{
  "n_layer": 14,
  "d_model": 704,
  "d_mlp": 2816,
  "norm_place": "pre",
  "positions": "rope",
  "rope_base": 10000.0,
  "init_std_o": 0.00427,
  "init_mimetic": 0.5,
  "beta1": 0.95,
  "weight_decay": 0.16,
  "schedule": "wsd",
  "final_lr_fraction": 0.0,
  "seq_len": 1024,
  "dataset": "wikipedia_en"
}
MLP neurons of a small language model. Each row is named by its layer, matrix (up: input weights) and neuron, and shows model dimensions 485-580. Each number is 500 + 25 x the weight over its row's rms, rounded and kept within 0 to 999. Numbers have three digits each.
A block is one neuron, or neurons of one layer that tend to fire together. Before each block is what it responds to, as a language model described it from the Wikipedia text at the highest values.

Responds to: Section heading closers. Closing == or === marks that end Wikipedia section headings such as Early life, History or Reception, plus some line breaks ending list entries.
L7.up138:454504545508480513507552500495489490539512507507500492501486490513511505513476496494536523507535483478489482497514535420495538490483535483519518505515485502476483474491496440495515470503470473570444518512533517481501457498482504492524490490526520516507462510478537500529515474497502553499
L7.up392:493511478492517488513550485511463535490519545447484487511507530521539501540462536496504511487534482527497484483547427471490539510514499514539533505491527528507469535518516502488499489516512512497498503486514499469495510513472496449533501510492485505482501549515520499517459493551515499448
L7.up459:501467504522505496520548460484522518519505490474509479479524508520516510507497512480488549461544547446514470530500509521532474487502566485505486501491505483468520478518490474501528478465497538482535510501495483455469499498495502467495505529485488508497514524490466479487496487493495484506
L7.up467:488535494509527471475511501480487550487516516478510495488486479520522505521492532472489500491498514536500466474503495466502516520528464511503498479512489490507452480500500494465491473534501510497543526443551487499486481519469526474542510503463501506462469462500514514484505503555500526542
L7.up500:495502532541495474525524486481490540521437518451469450505492496525549486547486492543511494483525485479487485483467493495556511490489499517489530548503497519497489510457480489447474449520496506477465532501540493536547433521467461449513486454500520531529513525513507515499478499484499533467
L7.up519:454471525476454489474496494523543531517469456480496482494521479457526496516540498525496520495520443540523448541513469463526462540501529454497532487494521542474494452523482507481516546522532468494505555529543526513459487513503465525535518531428454532502471438515520516510456509535489509497
L7.up740:468520479520483441472463452508487502509475508456502478503472534534561488526516521532474497480508510478498502500494451458486500557504497484514526505487486497480496494478546497456471495508525498519522498497533492481522464488466530494473528463477511508542523534481546532496494490527506497470
L7.up834:525478441506537520443499471514516479536508523507484485489494515511523505509487489516550502495505512506444494502505427476529487528487537535523528499507459498502496483520545521505511551503503487497495498542520477457514503473512446484500457496493484528569474507497536459503493503491491500431
L7.up971:468488525495516476530590513564527493517527487484488443503502489518513496473500474466528477481494461513476492485473497480538519496457539526538523546512483500501558513502490528457510491521521505491502506500510517515525465502501525465492515437486462524528432486481557489536463499506498534496
L7.up1113:514494472519494502535556480516520518492490519452464496494526494529528503437518512479516571464493460522482426456510487499512543538477507490486526491503491501443481509480528506515497518500484500464518511488509508461503485461484448496535517465498534515487497520479518517499503510463523471506
L7.up1146:459475485532477521440525503500516532486502495496521496509536531471486499498537489472514508443531511532481526493530477476541462533462470511493510529482483472497498477567453501449479541503504492483537517492471488473499537500496462517514523490492461490540490480507526534510485506520504495464
L7.up1603:509510479481470467516549454518494542520481503453491498501491495546506468535495475491517478504511506483464488493495471499549522508484489514554526449478510500519496510531538513448501505527485514538508548514493483514492482492479544497486492507493479526527514492459503473470499487545574506510
L7.up2075:458464486520474508454505452520471488507470493460520468499502502526506500476483451482478506483517467516511502481506506487476518515503510495497501534448515542497470489487502459500480534454481470482502502519517469471541490468459459491504518494492450497484483493511489500481514476524491493464
L7.up2379:485547472519497463477540464529531539514473495420489464523477517496503483513489498503496486461514525492481507486519469474540546507476472501538501518478517477494503497486490465464458470513472488503506501463484480531499461503451492478475512477518510536475501494503513502473512463540520498458
L7.up2530:520530449516524475464485461465521498507484528470513509485503488519556463531498469536492522487504512493478509483492468498499527535500512527519542523509478509474509501504505521469448512484506452510483557547507506530500496503484495506546471505480513518504516528468498445477526458469486517463
L7.up2610:512473430503513532454494502489515476559515522491478512508484504476497504480464497511564518462483520498428474476498429496532514526490521552512524510496470507456491516510539524504494556496476486505503492525513476465515509475498468481508431503469513520565489508495507439529484505505489491456

Responds to: Section heading closers. Closing equals signs that end a wiki section heading, such as == Side effects ==, ===Opioid===, also rarely that or before after a clause.
L4.up452:517451517536486431483504450522526508506461506494521473481491474500522502485487478500537514503479479510479525500511419444527533516469490524516505472482517532525501451503511496467495523487482487500489518520532481484521481517517483446471525506458531541481477517447507502514514463525522491549
L4.up755:518506505567508464473494475491516490541456520492488517492472475501539489502485482550529506478472513516493499523519504428531508501497491494475542524467547510470488541498514469470471491503482496535458498479484510486507482465529523521491504509492511554512497512442554516501512486489523515451
L4.up1880:512507480483467488483534493494474507508482524491527509529561539520545456534493485499534508503533484437479518515518457478506517500464505521510516518462499486498469510456499456511482474522463491514467524486533497490508482477464496529499481463497528539496520523492560522499447497540517504515
L4.up2753:493517489523489495495496433532487469481498505527503489506520509501530521559477494517556524505500472482515491495484462483531532495498461511528528471518518492505437427503532485522482561530494493572523542474508544504455459513508480513471502507501532535514481490499546524503459475519538493460

Responds to: Arabic "Al-" hyphen. Hyphen right after the Arabic article Al/al in names of clubs, people and places, as in Al-Wasl, al-Kirmani; weaker on other compound hyphens and mid-word pieces.
L7.up151:460460525529526518517521522491473456523494528501480428524515538569540501513518524467488505495458510485496460504489460478467494550499549505473494494483481499513515449504451485530492474460479520524465511476486489464534515531498504473491507491508475530515529529517515494524531559537516455496
L7.up155:505451483537540508497541508502518527512470537499513463505490501527498524526507532478487528530547535476492535498521473514518483512522509532542550452481504503462463461503494499526487429492487477497525463485508557492519511479508514496478478476495523513478514460488496459486517487510499514507
L7.up204:527482481505474503468501488490480534508492518482485473459468504520513500511511481518518522489533523466486526493457501447452537535504509502523484489464519511479544477500487490535497489455476490486485472525520487497514456517486487520507480504514461495550453491513516524509495524493463517459
L7.up241:494547501467507476499490479513486546498467510476455537498509480489518480503486537483517511517521552552511494435462498492508514478468510506494526458498496537490547495479481519500469523505518490504481515544528521560467472490480533526476532526487481532506476476516537503538442447474513497504
L7.up574:511510508483516481483541475502474503530477496466500521492483531499502540516518534497503534497487509516493517505526492509507523537515522524526516537511530552483496448511511480525460481478478475466517485483516496488502498494556544517563507498478526517563482472475531493517564478518492550518
L7.up671:485484465540544525438523538480441495509491518525508483531493511514543478506481505530502510477473515483497481493491536528493466494467495529500520505452530488529468502519533503453531474507489465519522494507489501504503448495455530518494508444518520512482514525519482462506501514541515527468
L7.up715:495513511482491516515452452481468485505483498483507484500527501546523486511503508553494515504466469462473497532442492524470524496453524481455458488480524534544529492557475532492542531461497481453536499513533500490485536494474522492489482526480504538491442520516483517528548485555493513508
L7.up921:503474459536484529498544469463495496471509502525474479494491523495481471511490520479470534523504500477479495518488437513478509503477477493508513425486489480482511485556522515537477497487506514468457527538556476534505490490485534491517512463545536500476497494527546465532483474519507487482
L7.up996:463479548495539520518511536511471532486501545459514530484503515502471459502491507510516468522504552503477468532491510439512538503498507445470525514525477525516512462495438477498525506515495505517541541514514466481505518464500527492510460511515554539520526438447555487573514474491469522494
L7.up1020:504523487538506500526493498508463511507537509442526453470533535505494474534486471495510521495468509475439494531490479513505487517531563540481483458456451520498472539520541518497518503489487488516511525514548493515524522503486461505495496476540519501480486555548519492500460549544491473479
L7.up1053:488490476480480538485502505512511510502483506512492487569485490509485501471491518535496485502487527450526481481456474490449523516482497481535513486459494500477521524512438524479474532494497497518487534432499503509492504481462504467560471461503452483431451525480574467516507488518517529537
L7.up1101:494471457512577490463481497502546526492545525541454485521485514488495547511498516477515506496499513482494497519499488451467510509504504477543499516501488517546479468479498516521527533510463470455472518510556526504497482492519519502515532495512466500471483515515526475506500524502500544492
L7.up1788:486546487485507542505504464499508505468510542519474492546469522520512464533514482563546509544511525479481490525504493469468508501503507520525558476471479541539541514514496501471480534479490471490495515467543479513499463510457475552534519515502511544521497515454506495519504490501497513379
L7.up2133:497536503473538510491529529496497531490536518480440507523503504495524465563549499476461553497523496462509522516465477497461476498473505487530457532494504500506532482497470472476494490449497504486522527519476483520452515527444471559488475479532495498487527527478506459513521470544466522484
L7.up2229:489474490521516485491512490528522508509549509542493487489517521488544493494493477510545474517471531516483495516508436525517513538485480476498501527490495519530476455516515525513503527484495518498464506503490482510448495505516527513465521493464512511489517515449512495578440464570509495527
L7.up2773:477473499475509506463465482526476495517516524493548483560497502546532499487584519494491500474500518509474510507507488480475482459527515495467543464506452498520514525510471482485471496523504508485513482521516508502486469478492462544488500476493501500532461538528535529574441484515509489509

Responds to: Heading ends, dangling hyphens. Closing == or === of wiki section headings (==History==, ==Personal life==), hyphens in suspended compounds (Cretaceous- and, homo- or), and only after not.
L5.up2008:429452474534488496479533468500458496509464518514505475502500499530498473523499487538536487528478491509468494493474437492511520509491498510457528473512486541505491499516512539465519553465441499524542527478512465512538502489499489500469517525493520542502494502486507497511509493517475536488

Responds to: Mid-name hyphen tokens. Hyphens or word-piece continuations inside multi-part names after a short prefix, e.g. al-Zenki, L-shaped, IL-6, Gordon A-3, Reg|is Corporation.
L5.up2414:491489514527504525544453473511503468523521498489507458490500471497511507522515455483432509520462466501508467512495487513496458493507539466499460483497503512515478469520496455501498532493508499513460495462491486467526490485497468506521528522474521516525508456515491459501476521528488524488